From a checkpoint of a small transformer trained on Wikipedia.
Size: MLP 1024 GELU, 12.6M parameters.
Architecture: learned positions, biases.
Training: a variant of Adam for these matrices, 293M tokens, 8939 steps.
MLP neurons of a small language model. Each row is named by its layer, matrix (up: input weights) and neuron, and shows model dimensions 160-223. Each number is 50 + 15 x the weight over its row's rms, rounded and kept within 0 to 99.
A block is one neuron, or neurons of one layer that tend to fire together. After each block is what it responds to, as a language model described it from the Wikipedia text at the highest values.

L5.up2:50 50 44 47 44 25 96 29 72 44 55 55 68 69 42 59 62 45 59 30 34 43 44 53 58 55 28 46 46 62 59 54 50 51 50 41 58 42 41 44 69 39 49 59 39 43 48 50 38 47 26 56 23 55 48 52 31 20 34 71 75 29 92 57
L5.up9:33 36 54 71 57 62 57 31 53 48 65 62 64 58 37 33 43 38 55 70 46 68 52 56 43 39 38 56 52 58 54 52 44 66 68 58 43 74 75 38 68 49 42 60 54 54 39 62 40 60 60 42 36 44 43 47 34 34 50 59 75 38 74 46
L5.up34:36 25 53 49 49 45 81 37 56 39 26 45 61 56 53 53 57 38 52 51 15 54 43 55 39 76 56 47 76 61 44 65 51 62 46 41 58 62 46 39 42 43 46 50 31 38 40 44 58 46 64 39 45 44 59 51 49 43 41 49 52 39 41 77
L5.up137:44 42 61 45 56 76 52 53 58 60 14 63 27 60 45 48 51 37 62 78 43 52 50 71 59 77 46 26 44 48 38 46 51 52 61 55 56 29 65 22 46 72 75 54 45 58 80 41 53 57 74 33 45 42 86 70 51 20 35 69 31 46 66 47
L5.up158:44 29 49 55 53 78 63 38 31 47 33 48 64 52 54 53 42 26 50 50 21 43 47 85 53 71 45 37 48 65 52 70 37 64 55 55 49 68 63 61 44 55 49 15 15 36 49 67 52 40 40 45 61 68 49 81 37 66 62 35 46 45 68 82
L5.up271:35 59 25 78 40 29 70 66 61 54 75 69 56 40 32 63 51 53 48 52 67 39 38 53 47 36 56 65 61 75 44 39 81 61 56 55 31 29 81 36 64 46 49 29 63 48 41 42 57 65 58 55 35 45 54 23 41 44 49 50 68 34 41 76
L5.up298:63 48 45 45 43 29 43 50 60 73 34 55 43 78 52 51 36 52 61 54 55 57 51 53 61 99 67 40 75 54 41 66 57 79 65 52 52 67 48 40 64 68 57 27 23 51 41 38 46 30 30 48 46 59 29 52 37 50 59 36 42 53 39 68
L5.up309:46 53 36 48 36 75 59 28 42 35 17 24 58 56 40 56 60 35 34 52 20 66 48 42 77 25 55 43 62 56 38 46 51 70 53 45 72 35 40 61 14 79 33 39 57 55 19 40 52 22 52 57 42 31 55 76 41 41 13 25 30 50 24 47
L5.up354:43 45 41 47 46 85 61 35 36 80 47 54 57 43 42 53 53 40 49 31 52 49 56 47 32 74 86 18 48 42 45 72 67 63 50 56 37 68 37 46 43 64 54 42 41 42 35 65 53 42 32 57 26 66 44 82 28 51 61 44 50 30 54 49
L5.up483:59 33 51 49 51 55 55 47 39 46 43 45 61 76 31 24 36 12 45 58 45 46 43 57 20 21 56 28 68 39 50 58 45 71 66 51 60 58 68 32 42 49 35 66 30 54 49 44 51 61 53 58 42 16 66 56 58 36 60 54 65 61 71 39
L5.up495:52 32 52 47 60 50 65 51 64 51 41 48 46 73 41 46 49 21 45 67 37 61 54 56 29 72 74 37 61 50 53 52 25 34 64 49 33 66 52 30 40 56 21 52 49 43 55 36 41 38 73 42 47 21 46 57 56 38 44 44 51 65 63 65
L5.up632:39 20 53 72 47 28 61 28 63 55 28 57 70 43 42 25 43 31 72 76 30 52 43 64 43 28 43 63 74 67 41 53 43 53 47 56 58 46 52 28 58 48 50 45 49 39 65 47 46 56 63 33 47 36 48 36 44 44 17 23 31 34 62 53
L5.up730:45 18 66 29 58 72 55 37 25 62 35 36 70 59 40 71 34 20 35 53 16 50 46 58 41 67 72 47 51 58 36 48 35 40 55 56 31 64 49 48 22 52 60 63 42 44 62 47 55 51 72 40 45 26 66 47 36 60 49 32 48 49 46 72
L5.up805:31 27 42 49 46 46 56 54 49 10 39 53 54 56 42 50 84 59 49 32 27 49 41 56 53 70 30 71 49 75 42 55 63 47 57 53 55 40 54 46 61 29 51 45 49 33 38 58 58 57 27 46 49 56 34 45 47 30 25 50 52 39 52 43
L5.up899:54 37 65 34 41 75 58 34 47 40 34 50 51 55 33 37 47 53 85 42 24 60 50 59 67 99 57 24 76 89 59 78 62 57 58 44 52 49 44 47 57 65 45 36 19 51 37 60 39 47 56 32 22 45 58 68 36 77 50 67 65 43 44 50
L5.up1007:39 18 69 51 52 45 60 51 73 48 54 63 75 38 80 51 99 50 44 53 26 56 54 56 41 00 46 61 47 35 56 31 38 40 50 36 38 82 37 23 77 42 12 49 55 62 57 56 34 53 32 40 63 53 59 56 53 29 33 74 34 71 71 57
Description: The unit m right after a number in infobox elevation or height lines (184–481 m, 1.76 m), plus the closing = of a title heading; weaker on scattered mid-word pieces.

L5.up25:18 58 46 87 48 42 56 68 61 66 73 87 68 23 42 45 52 70 51 68 59 47 48 49 49 48 40 83 49 17 63 49 66 35 52 57 38 41 71 36 39 40 81 38 68 78 32 54 56 53 51 63 66 63 21 53 37 64 45 63 55 41 36 32
L5.up78:23 47 18 45 57 84 48 62 42 47 43 42 55 55 48 37 33 45 44 68 19 63 52 50 54 82 86 49 51 46 43 62 40 53 51 35 46 56 56 52 32 39 34 59 52 36 52 51 46 53 75 31 47 57 45 54 41 41 31 63 51 56 57 73
L5.up88:57 62 46 61 51 54 25 47 38 36 49 57 51 42 41 34 39 47 45 63 58 30 43 34 64 09 47 55 54 67 39 45 51 47 37 33 58 38 41 62 46 52 43 48 65 54 64 52 51 71 52 43 38 50 47 64 49 76 59 52 51 45 42 44
L5.up282:47 78 66 42 56 52 38 66 45 60 66 45 28 51 66 87 70 78 39 35 73 43 56 25 55 57 16 37 56 52 42 41 77 45 52 20 20 31 41 47 66 30 59 57 64 43 46 39 66 62 46 45 36 67 57 48 28 66 79 66 65 80 27 50
L5.up291:30 38 48 64 42 60 56 30 54 68 66 59 43 38 57 41 64 55 72 42 42 49 46 66 63 80 51 60 61 37 53 66 80 11 49 54 25 34 66 26 31 46 42 61 46 55 58 44 33 45 85 38 48 65 55 51 15 52 50 59 44 35 83 55
L5.up347:37 31 53 40 53 58 47 32 46 57 43 34 22 54 60 69 32 46 64 46 46 45 47 57 24 47 83 55 49 52 55 55 49 45 45 62 47 47 47 65 13 60 35 65 37 58 61 40 59 73 66 48 58 80 59 56 22 79 45 47 07 46 42 63
L5.up385:53 65 65 59 62 37 25 75 49 62 66 49 43 70 75 70 57 64 52 59 54 33 56 41 60 00 27 56 34 47 54 51 11 33 40 61 29 55 67 35 36 41 42 55 48 40 71 43 48 27 57 32 67 69 46 47 37 72 54 46 59 57 57 62
L5.up387:34 37 70 59 63 45 52 61 78 81 57 66 31 47 50 51 78 60 60 56 41 36 54 61 65 48 78 65 36 36 62 64 67 44 49 46 43 49 60 27 38 53 40 39 55 54 56 40 41 36 51 44 72 61 44 53 46 65 36 49 35 56 77 46
L5.up407:40 42 67 57 52 44 35 80 52 47 46 60 80 68 44 32 70 31 62 69 47 48 44 53 60 09 46 71 54 56 54 36 49 46 66 62 38 56 77 28 34 36 40 70 42 53 74 37 46 56 46 39 64 49 80 41 40 50 44 64 80 63 81 57
L5.up421:34 48 53 90 64 43 82 48 68 48 38 66 43 51 49 46 63 38 50 78 61 22 45 43 74 45 71 73 29 39 59 43 53 43 47 46 61 51 53 46 55 45 56 72 76 57 65 55 57 57 36 43 64 63 72 59 67 61 30 55 71 57 43 28
L5.up578:37 47 55 55 47 39 47 58 39 39 43 66 43 44 65 69 57 49 64 63 53 54 49 42 53 27 47 50 20 50 62 51 26 38 45 72 58 65 52 56 38 60 74 80 68 47 63 54 55 47 49 42 69 77 58 65 71 68 38 40 39 50 06 10
L5.up683:40 54 37 39 52 61 47 51 58 58 34 62 46 43 47 55 61 68 56 62 66 19 57 33 53 86 44 43 58 45 58 38 33 44 52 31 17 66 71 43 63 33 47 62 63 41 43 66 46 52 37 45 42 41 73 55 50 71 68 55 71 71 58 67
L5.up699:25 58 49 59 47 58 18 63 48 55 45 49 43 63 48 53 45 56 40 80 60 42 46 38 72 50 48 67 60 15 68 48 36 24 48 43 49 40 50 42 22 36 51 57 56 69 75 35 60 54 50 42 70 51 51 67 25 65 31 26 47 60 31 38
L5.up791:34 39 44 63 48 37 32 62 58 76 64 61 30 60 62 53 77 59 39 53 54 51 50 51 37 37 59 63 56 38 45 50 37 31 51 48 36 58 65 10 37 26 45 65 38 53 46 22 63 45 72 50 77 39 50 26 22 62 55 67 62 62 71 52
L5.up886:40 75 55 42 57 25 46 57 43 33 44 53 61 51 44 52 51 69 80 34 57 36 52 40 74 70 18 86 35 57 58 41 34 26 45 49 44 36 54 66 62 33 54 62 66 33 51 63 33 56 47 46 51 66 53 62 23 49 39 62 55 53 43 52
L5.up988:48 57 44 46 47 64 41 52 53 27 65 35 58 19 69 52 56 67 51 64 40 49 41 45 46 49 64 71 47 50 48 36 74 35 40 13 38 42 35 72 24 37 31 45 67 59 55 41 48 63 51 41 29 68 57 53 18 72 33 42 35 42 68 59
Description: Word stems and fragments that need a continuation, above all consist before -ed/-ing/of and depend inside Independence/Independencia, plus mid-word pieces like lum, um, a.

L6.up251:34 46 22 48 49 42 72 50 84 68 50 52 36 51 52 49 39 38 52 67 54 33 45 50 41 57 04 87 45 37 52 38 42 51 62 49 52 55 48 42 53 52 52 53 60 55 51 56 59 63 65 48 63 61 61 69 38 65 42 55 37 33 32 45
L6.up351:32 51 37 45 52 37 60 54 56 61 60 74 39 64 54 43 62 72 52 46 43 52 33 31 26 22 37 73 72 35 62 59 18 49 54 57 38 50 62 39 29 50 57 80 62 44 42 58 37 48 64 50 64 61 43 55 31 60 66 52 38 48 65 69
L6.up502:49 38 32 37 59 46 91 47 66 73 80 59 46 44 30 43 78 70 42 36 56 86 44 51 56 17 50 64 45 33 49 56 46 40 59 46 41 59 56 35 29 46 70 63 55 46 28 33 39 56 65 48 56 70 57 48 37 33 45 62 41 59 71 71
L6.up763:32 37 47 41 54 21 71 48 62 71 47 46 44 54 73 53 62 57 47 33 40 48 59 58 38 37 51 48 50 49 56 29 40 39 55 29 43 50 52 44 37 30 43 27 51 46 34 61 54 29 73 43 64 85 54 54 54 22 34 56 55 56 37 62
Description: Diffuse: content words needing a following complement (number of, comes from, bought from, converted) plus word-piece continuations like perpet-rated and Bur-und-i.

L6.up182:46 57 33 49 44 39 07 54 48 28 48 38 36 73 46 47 65 48 53 58 30 52 35 33 42 44 81 62 43 48 63 52 48 50 37 59 40 69 40 49 58 42 44 53 49 51 69 60 51 44 60 46 74 52 51 63 07 67 55 58 25 53 59 52
L6.up355:47 51 56 39 60 53 58 46 82 47 65 54 30 30 60 29 62 68 52 34 51 68 50 36 38 38 06 43 40 45 57 71 53 33 45 34 55 43 56 39 57 53 49 57 46 50 44 55 46 54 69 50 26 58 53 78 60 33 58 56 37 51 34 41
L6.up670:51 44 28 66 48 51 63 57 61 37 48 55 57 59 24 33 77 76 59 45 52 88 45 55 59 25 88 47 62 76 69 62 61 51 63 50 47 41 52 47 40 44 38 21 43 51 22 47 46 64 28 39 52 42 39 21 34 48 67 45 50 45 49 68
L6.up997:63 34 48 43 54 42 63 39 71 62 59 62 49 55 44 39 59 71 69 51 57 69 50 59 82 53 55 61 57 67 74 57 61 55 46 23 23 41 40 30 61 38 32 24 56 58 38 80 44 38 45 28 49 71 67 60 44 50 57 35 64 39 51 66
Description: Mostly the word number (as in number one, number of, numbers) and the first digit 1 of years in birth–death dates, e.g. (18 November 1846 – 29 September 1911); also scattered word fragments.

L4.up221:60 32 72 50 52 71 56 68 62 45 57 56 67 76 50 38 73 39 30 71 55 33 45 41 66 21 35 73 45 33 39 69 27 36 34 40 48 71 56 51 38 34 65 61 40 45 66 48 46 72 62 46 88 19 37 47 47 63 63 68 50 52 50 52
Description: Comparatives, quantifiers and degree words, above all longer as in no longer or or longer, plus various, several, few, enough, often, short; also -ly suffixes and LaTeX backslashes.

L4.up844:35 43 74 49 52 81 35 71 47 43 43 49 40 57 62 49 71 33 44 59 45 30 44 68 40 37 56 49 30 57 70 36 49 38 62 45 60 41 64 50 47 55 43 74 59 68 55 53 37 57 50 35 31 46 94 73 38 21 63 63 48 46 49 47
Description: Abstract nouns after an article, like number, factor, data, and mid-word pieces inside longer words, like Coali-tion, Uni-vers-ité, Ba-um-bach, tra-um-a.

L5.up82:42 45 65 57 55 39 82 42 37 69 58 29 19 48 76 78 60 67 34 33 53 60 51 43 44 47 10 54 50 19 42 42 46 47 44 53 31 48 61 52 57 50 66 41 46 33 29 56 37 33 61 72 61 45 64 45 30 62 52 58 33 49 51 81
L5.up84:49 50 41 40 54 48 56 69 50 59 25 53 48 43 60 47 43 46 42 78 48 67 48 34 28 00 45 65 56 09 43 46 23 59 53 35 65 56 36 43 48 46 60 73 62 71 70 35 48 62 52 49 71 39 77 68 67 68 49 50 44 75 56 51
L5.up97:49 46 26 33 58 68 68 58 68 54 24 62 39 57 38 46 34 43 50 71 29 55 44 69 64 00 66 65 47 35 53 47 42 54 59 68 55 64 57 52 25 68 38 77 53 40 51 59 57 20 76 35 51 41 54 42 65 33 33 42 29 29 73 75
L5.up105:63 31 63 61 48 27 60 48 73 55 58 75 40 38 87 60 60 77 39 35 60 35 45 33 48 61 67 54 24 18 58 33 44 49 30 32 61 55 31 46 51 33 59 82 37 59 56 42 39 46 37 61 93 58 60 49 66 62 54 56 50 66 55 23
L5.up146:22 43 40 65 47 28 72 53 47 60 48 40 20 64 61 57 69 52 61 63 36 62 42 48 38 87 40 96 49 38 46 58 36 36 45 58 59 47 45 36 34 37 51 47 60 50 58 32 44 35 67 60 89 61 36 37 28 80 47 60 30 44 72 60
L5.up209:33 37 53 65 54 35 89 53 56 51 36 41 41 41 40 77 84 51 43 60 59 74 50 60 61 02 70 75 37 21 44 49 30 46 55 49 55 39 43 46 42 33 63 65 49 33 41 28 56 50 77 66 79 60 52 35 75 34 54 64 41 76 46 57
L5.up241:29 52 64 62 53 70 57 38 48 83 37 43 40 59 56 57 84 50 50 69 34 55 50 36 35 68 70 48 44 21 58 53 46 59 48 32 48 64 55 47 24 58 71 57 57 54 68 41 45 33 53 46 70 72 73 77 36 61 33 56 21 73 32 58
L5.up299:53 39 89 48 55 25 40 62 62 72 46 44 27 66 75 86 75 49 36 49 51 44 57 49 38 66 26 43 14 12 48 32 31 43 48 42 41 65 39 17 47 62 65 37 41 80 65 45 51 71 24 64 77 56 63 62 49 46 52 57 35 59 56 55
L5.up391:31 27 51 19 47 31 24 54 35 58 19 48 40 71 81 52 57 58 61 53 25 73 52 24 19 13 53 48 27 45 49 48 21 63 54 51 48 64 36 30 23 47 68 65 46 46 68 43 30 40 44 47 75 57 46 35 52 72 33 44 24 69 50 36
L5.up419:51 25 63 64 56 42 61 31 52 36 33 48 57 42 62 43 63 32 44 54 30 64 47 52 36 35 73 37 63 31 57 62 27 44 40 57 40 67 59 24 43 45 36 54 49 41 27 45 53 59 70 38 67 38 66 46 44 31 58 63 45 59 67 46
L5.up547:49 40 36 42 38 43 90 12 44 66 31 40 53 50 57 52 37 55 49 71 42 70 38 56 78 99 41 54 68 32 38 35 57 56 47 56 39 45 66 47 24 54 49 57 44 42 36 40 49 32 90 50 67 44 75 68 29 20 45 41 34 71 59 73
L5.up642:36 52 35 29 49 40 71 50 50 47 18 34 42 55 78 61 54 66 48 60 55 62 55 44 28 05 66 52 48 21 65 21 27 58 47 56 43 53 40 59 33 54 47 53 56 55 49 50 41 24 48 50 60 65 71 56 61 55 54 46 24 52 37 70
L5.up656:29 64 58 47 45 45 35 91 46 40 41 80 60 55 54 44 81 63 42 60 61 61 45 38 33 00 11 47 32 56 50 42 36 51 58 29 50 41 56 43 43 19 38 61 57 28 53 25 56 48 41 65 74 57 51 47 58 45 41 71 64 91 59 40
L5.up729:48 51 51 43 65 65 28 74 54 52 48 40 61 40 73 29 64 47 34 67 33 67 56 42 28 79 68 63 37 38 53 59 17 34 51 57 42 70 43 49 39 42 54 81 50 32 68 42 58 71 81 41 61 31 41 48 61 72 66 62 21 47 67 81
L5.up978:55 31 58 72 60 43 48 43 48 72 48 78 51 57 57 54 51 28 28 57 25 47 50 44 65 29 41 73 37 26 57 48 58 50 43 65 58 64 44 28 54 63 56 77 52 60 49 75 60 50 44 49 81 14 64 44 43 44 29 49 42 55 68 28
L5.up998:18 24 37 37 63 48 81 39 65 45 38 49 48 48 58 35 61 53 51 72 24 87 52 69 56 79 72 77 33 43 60 49 41 37 45 53 39 58 33 44 56 32 40 51 55 46 48 56 45 26 91 49 61 64 47 48 40 47 13 61 23 61 62 58
Description: Adjectives or quantity words that open a later item in a coordinated list, often repeating an earlier modifier (small, large, entire); weaker cases are scattered tokens.

L4.up122:41 64 62 50 64 49 49 75 34 39 64 36 50 71 52 38 44 72 58 25 51 94 39 16 50 60 52 59 47 63 56 26 48 36 39 32 52 49 63 42 55 70 53 38 67 58 60 57 42 56 74 22 63 24 61 52 77 74 40 47 71 26 43 64
Description: Tokens right after a number, chiefly unit abbreviations in parenthesized conversions (ft, m, km, °, %), also decade -s, commas, and parentheses.

L6.up167:65 66 43 64 44 45 70 41 63 46 73 29 50 51 39 62 42 51 23 69 49 21 51 44 41 77 35 49 36 98 58 57 67 74 51 43 31 52 30 48 43 73 37 55 65 52 48 44 58 81 64 62 44 43 70 41 55 67 66 46 57 64 62 74
L6.up318:65 55 20 79 57 40 60 57 57 58 48 58 54 52 48 58 61 21 37 47 49 43 55 75 40 17 61 60 50 38 54 45 69 56 49 51 32 79 48 52 38 77 60 45 62 77 53 57 63 51 24 68 65 65 25 17 41 49 51 40 24 46 47 60
L6.up372:59 32 37 54 36 53 65 46 85 52 59 30 41 38 38 29 72 69 30 40 67 44 41 44 34 31 39 43 68 38 54 72 61 60 34 40 40 49 63 40 46 36 36 56 45 34 35 25 49 51 53 68 41 48 59 34 60 55 54 53 49 63 14 49
L6.up590:54 36 16 23 45 39 75 34 82 63 65 59 26 56 48 50 74 45 46 50 47 27 51 51 53 45 47 31 30 47 45 47 75 56 51 21 39 65 59 32 63 61 47 62 59 43 43 69 43 56 55 48 54 62 74 41 44 33 50 57 43 48 52 67
Description: The word "as" in all its uses, mostly after verbs like described, known, served, refer to it (described as "a rare example", known as), also "as well as" and "such as".

L5.up31:44 51 42 57 40 54 83 42 40 30 33 32 56 41 70 53 46 55 55 42 40 54 50 43 61 58 21 67 43 26 46 62 61 51 42 66 64 57 43 57 74 55 71 32 48 50 53 68 38 44 65 54 51 51 33 56 87 92 66 54 50 23 18 44
L5.up87:59 50 48 51 51 51 25 32 50 32 40 31 87 39 43 39 68 45 47 35 37 51 54 37 73 37 71 63 55 57 61 45 57 66 38 43 68 31 08 71 50 38 41 37 65 40 29 56 61 54 20 47 40 54 47 44 65 56 42 46 54 57 44 36
L5.up139:77 50 68 58 62 45 21 48 55 50 49 45 84 45 56 38 66 59 50 38 42 57 63 43 69 28 31 74 61 73 37 51 66 52 50 55 48 41 36 50 62 36 51 18 58 32 49 51 66 66 33 62 70 58 24 46 75 45 67 63 64 59 27 51
L5.up148:57 45 21 51 46 60 41 28 70 49 50 47 43 66 11 47 62 63 62 47 47 50 47 36 34 89 54 51 66 75 65 54 74 59 53 51 47 30 41 50 46 47 39 46 66 43 55 27 55 45 47 54 17 40 28 23 51 70 48 42 27 51 53 57
L5.up154:55 54 57 53 52 31 44 30 54 67 25 55 59 36 64 72 53 62 71 50 57 51 53 54 48 11 48 48 47 48 40 41 77 55 60 55 64 14 41 46 57 54 69 28 58 62 61 58 62 52 59 70 55 67 48 67 33 49 34 48 12 48 55 48
L5.up398:53 64 52 59 57 36 44 44 61 68 58 30 28 43 78 78 60 52 51 40 70 47 65 49 23 75 45 54 41 40 41 38 63 59 46 53 46 59 45 67 48 67 58 29 49 63 38 62 59 57 54 76 66 65 50 46 54 56 71 44 16 41 37 58
L5.up436:47 47 49 63 49 44 33 51 71 70 48 31 27 28 70 74 71 52 54 38 41 56 61 41 47 94 47 72 33 40 37 34 64 48 46 53 53 61 45 58 57 47 52 29 55 58 36 57 63 55 60 83 75 65 39 43 68 60 54 43 13 53 12 34
L5.up507:50 45 54 55 41 26 88 23 62 72 51 46 44 53 59 61 72 53 50 64 50 34 53 49 73 43 44 56 70 53 41 38 43 44 38 22 47 40 18 57 54 49 43 34 68 59 46 61 41 43 45 44 55 43 65 65 35 49 52 39 28 68 42 76
L5.up566:49 46 24 64 46 66 31 33 46 43 68 31 62 34 53 46 48 33 45 37 66 52 48 38 64 89 65 55 34 23 52 52 56 65 35 66 50 41 46 58 53 35 45 52 76 22 21 57 46 15 63 58 48 74 26 57 70 39 45 52 52 52 21 40
L5.up600:29 64 38 53 41 37 24 73 53 43 47 47 64 33 64 32 61 67 44 32 37 51 52 39 47 20 68 55 53 65 45 63 78 60 51 40 69 41 27 56 56 47 41 28 41 47 22 53 66 54 35 73 38 70 29 37 68 65 39 48 43 45 23 53
L5.up664:46 49 29 63 44 36 78 16 61 70 58 39 59 51 49 44 75 55 38 53 48 20 54 31 55 74 43 55 61 59 45 44 57 79 33 46 63 53 20 46 43 57 38 23 71 42 48 44 49 51 21 41 51 47 55 49 63 70 58 11 53 61 18 37
L5.up832:46 44 54 43 48 38 44 57 59 56 53 56 42 39 55 66 84 64 45 21 50 56 55 47 51 09 46 65 32 45 53 53 62 35 54 50 45 36 29 52 55 51 61 29 43 46 28 62 54 70 20 67 57 75 34 36 69 77 64 71 54 54 28 52
L5.up833:37 39 48 57 66 43 56 35 78 53 66 53 32 32 59 69 62 54 36 43 78 29 56 47 33 83 34 51 32 36 43 50 68 61 52 29 67 48 42 41 59 43 69 25 63 61 41 54 57 73 66 72 41 78 53 64 67 60 43 51 38 46 30 40
L5.up933:40 37 57 54 47 32 51 52 47 64 63 54 68 26 54 34 66 50 50 43 44 36 57 51 58 93 43 73 61 63 47 36 65 57 46 63 51 46 44 54 48 46 39 11 45 55 39 69 66 47 25 71 65 32 37 36 62 60 48 38 40 58 51 42
L5.up968:39 70 30 48 34 29 68 60 51 36 63 28 66 34 55 37 33 60 61 25 57 22 44 41 76 54 53 49 70 67 48 57 52 54 36 61 53 39 58 73 26 46 32 39 42 21 37 58 54 37 56 48 37 62 29 55 48 69 38 41 55 26 24 84
L5.up983:46 54 50 57 44 45 58 48 59 38 54 30 53 58 50 36 83 48 32 47 28 60 56 32 62 18 28 71 50 60 70 41 60 55 44 49 26 60 28 65 56 74 33 68 66 54 40 74 46 58 17 64 32 59 52 54 70 69 50 46 29 63 39 54
Description: Mostly the word as in phrases like such as, classified as, as low as; also section-heading words (Career, Professional), and verbs like went, sent, sold.

L4.up435:31 43 36 70 55 31 44 34 53 54 14 60 50 42 54 16 67 39 61 47 52 62 69 57 44 94 05 81 55 65 57 21 73 42 60 50 34 37 21 54 76 49 52 34 58 69 58 72 45 22 36 62 29 61 55 29 41 60 41 38 33 44 25 54
Description: Mid-word stems or pieces that clearly continue into a suffix or compound, like humid-ity, spoke-n, comment-ators, nation-s, plus Mar and Oct in tables.